{"num_hidden_layers": 11, "hidden_size": 192, "num_attention_heads": 2, "num_key_value_heads": 2, "head_dim": 64, "intermediate_size": 768, "vocab_size": 1252, "hidden_act": "gelu", "norm": "rmsnorm", "norm_place": "pre", "norm_eps": 1e-06, "positions": "rope", "rope_theta": 10000.0, "rope_fraction": 0.25, "qk_norm": false, "attn_scale": 0.125, "bias": "all", "tie_word_embeddings": false, "parallel_block": true, "init": "uniform", "init_std_qkv": 0.0533, "init_std_o": 0.0653, "init_std_up": 0.0533, "init_std_down": 0.0267, "optimizer": "muon_variant", "learning_rate": 0.00647, "lr_mult_down": 2.0, "beta1": 0.93, "lr_head": 0.00351, "max_grad_norm": 1.0, "warmup_steps": 200, "schedule": "wsd", "decay_fraction": 0.907, "decay_shape": "square", "final_lr_fraction": 0.0, "batch_tokens": [32768, 65536], "max_seq_len": 1024, "doc_mask": true, "z_loss": 0.0001, "train_tokens": 265000000, "max_steps": 5419, "dataset": "wikipedia_en"}
MLP neurons of a small language model. Each row is named by its layer, matrix (up: input weights) and neuron, and shows model dimensions 48-175. Each number is 128 + 32 x the weight over its row's rms, rounded and kept within 0 to 255.
After each neuron's rows, "fires in" lists the words (lower case) most often at its 100 highest values on Wikipedia text that the model never trained on.

L6.up554 [ 74  84 165 107 160 130 131 132 127 130 158 144  96 149 146 135  84 110  80 112 103 135 150 173 146 178 174  83 212 103 128 108 186 120 154 152 153  97 104 176  26 103  59  91 173 122 102 191 163  77 115 162 116 164 160 140 157 148 111 170 128  78 132 119 127 141 123 114  56 144 127  89 149 105  84 106 139 130 138 142 155  90 186 138 131 124 134  99 146 140 155  97 175 145 122 161 123  60 186 153 109  77  80 145  83 118 119  86 140  99 132 139 168 126 141 132 168 106 115 148 118 127 126 119  80 141 117  75]
fires in: "died", "since", "held", "until", "located", "in"

L3.up411 [143 120  78 150 164 155 181 120 142 106 182  89 140 156 120 127 128 175 138 130 127 148 123  99 135 138 119  95 111 102  86  63  88 140 160  99 116 131 119 105  89 192 162 154 107 140 155 171 147  91 119 152  87 106 154 113 139 101 128 108 115 113 131  96 140 127 153  96 158 136 107 154 125 131  70 121 178 183  74 166 120 159 114 113 149 169 184 115  67 156 134 144 149 115  64 117 116 135 130 105 116 137  86  64 124 113  90 128 138 144 125 127  68 126 136  91 138 135 153  88 179  89 127  81 113  90 126 122]
fires in: "that", "such", "this"

L6.up131 [106 156 175 196  96 107 123 149 155 116 102 145 162 127 131 118 128  93  76 124 134 168 115 152 109 154 167  67 136  87 127 122 163 134 196 140 101 123  58 102 175 132 104 141 173 136 146 157 146  88 154 129 113 139 158 158 109  91 136  88 134 127 186 169 141 120 146 143 114 170  59 124 150 153  97 155 160 132 156 122 192 120 142 133 159 117 148  87  84 151 126 146 119 154 140 144 109 136 143 129  96 149  88 129 136 161  69 135 161 120 178 141 139 119 200 207 148 156 125  78 123 188 112 215 157 125 155 101]
fires in: "although", "however", "that", "when", "if", "said"

L3.up350 [133 134  73 114 112 184 156 125 145  99 144 176  79 168 140 131 145 162 150  66 147 147 130 155 109 125 164  80 113 147 115 126  83 119 159 136 166  98 150 135 108 191 160 153 152 145 145  97  84 124 139 145 103  89 150 110 134 137 144 113 169 168  75 100 183 222 169 170 103 108 133 145 157  95  99 148 132 146 115 159 147 128 104 158 165 167  61  92 131 178  98  76 133 116  73 128 131 135  72 135 138 135 111 105  73 155  53 190 159 103 101 132 113 166 134 160 136  74  95 120 166 123 159 187 117 164 100 180]
fires in: "while", "although", "when", "following", "human", "we"

L6.up41 [145 121 137 101 123 158 102 148  47 115 151  88 141  88 140 138 137 141  99 179  77  96  90  58 133  95  94 141 174  92 113  92 137 146 151 126  51 136 196 112  87 115 132  97 138 191 120  88  76 148 123 102  84 184 152 119 134 173  83 173  77 155 172 132  91  77 112 206 119 130 109 159 124 184  89 101 140 135 153 162 105 137 162 134  98 160  99 119  71 145 119 119 131 112 140 127  76 144 195 106 116 128 171 145 202 101 119 123 151 132 122 184 148 162 135 158 166 179 125  87 111 134 120 133 134 122 126 180]
fires in: "as", "it", "former", "asia", "own"

L8.up472 [ 68  67 185 104 144 153  97 182 126 117 146 120 113 161 113 137 147 125 128 152 147 163  99 157 152  90  96  91 157  79 134 155 164 145 134 199 130 147  55 167 101 135 136 144 136 163 171 131 108 100 127 105 105 131 147  94 162 103 143 104 140 154 129 131 170 142 138 102 158 112 124 172 119 173 107 165 133 125 106 133 163 169 123 172 143 168 116 115  80  93 147  79 102 162 150 116 110  94 119 109 126 135 181 110 190 134 185 120 148 109 122 159 139 127 131 184 131 118 107 164 122 156 174 183 146 133 129 123]
fires in: "after", "before", "announced", "when", "decides"

L3.up43 [148 169  96 100 119 137 163 188  54  78 172 120 104 141 108 168 156  92 140 100 121 103 135 101 146 120 133 133 122 145 126 161  78  83 113 147 175 152 160  94  92 115 119  64 142 130  58 122 186 119  99 119 100 156 119 166 121 114 136 104  99 121 147 157 143 153  84 139 144 161 156 178 131 157 165 138 148 113 126  63  80 153 176 165 114  83 161 160 165 142 113 141 154 115  79 170 158 205  90 136  90 149 173 161 164 156 125 140 129  85 218 130 146 115 137 108 144 116 164 134 156  87 160  96 140 136 185 116]
fires in: "by", "the", "born"

L6.up200 [184 145 144 188 140  52  91  61 153 108  92 149 179 116 143 122 158 121 140 141 195  82 107 103 153 140 168 141 146 169 170 113  74 103 117 167 139 169  93 135  81 167 121  86 191 150 130 164  59 114 177  90 176 123  60 137 146 156 114 167 105 129 104  80 162 112 139 123 101 141 141 167 136 159  99 143 158 137 157 128 126 102 140 115 144 105  75  89 146 187 140 165  75 126 100 156 173 208 160 138 119 118  86 134 126 106 137 133 160 120 197 135 137 182 133 143 172 128 163 121 136 129 167 119 135 152 123 164]
fires in: "and", "at", "by", "eventually", "year", "bring"

L6.up601 [ 96 103 175 134 150 145 159  92 150 184 109 171 154 117 126 115 102 110 120  83 107 159 121 185 161 122 101 102 132  84 133  69  96 190 137 175 139 133 102 130 145 136 108 124 202 119  88 134  73 147 114 103 115  97 121 118 124 107  47 175 122  81 100  97 108 202 129 169 126 114 115 174 143 189 138 171 138 131  78  93 176 129 185 104 146  86 134 145 106 108 140 123 123 129 109  97  98  67 149  78 168 160  75 102 138 159 135  88 193 173 173 136 116 169 140 127 121 104 128 148  89 156 123 112 110 149 128 133]
fires in: "more", "less", "no", "some", "entire", "any"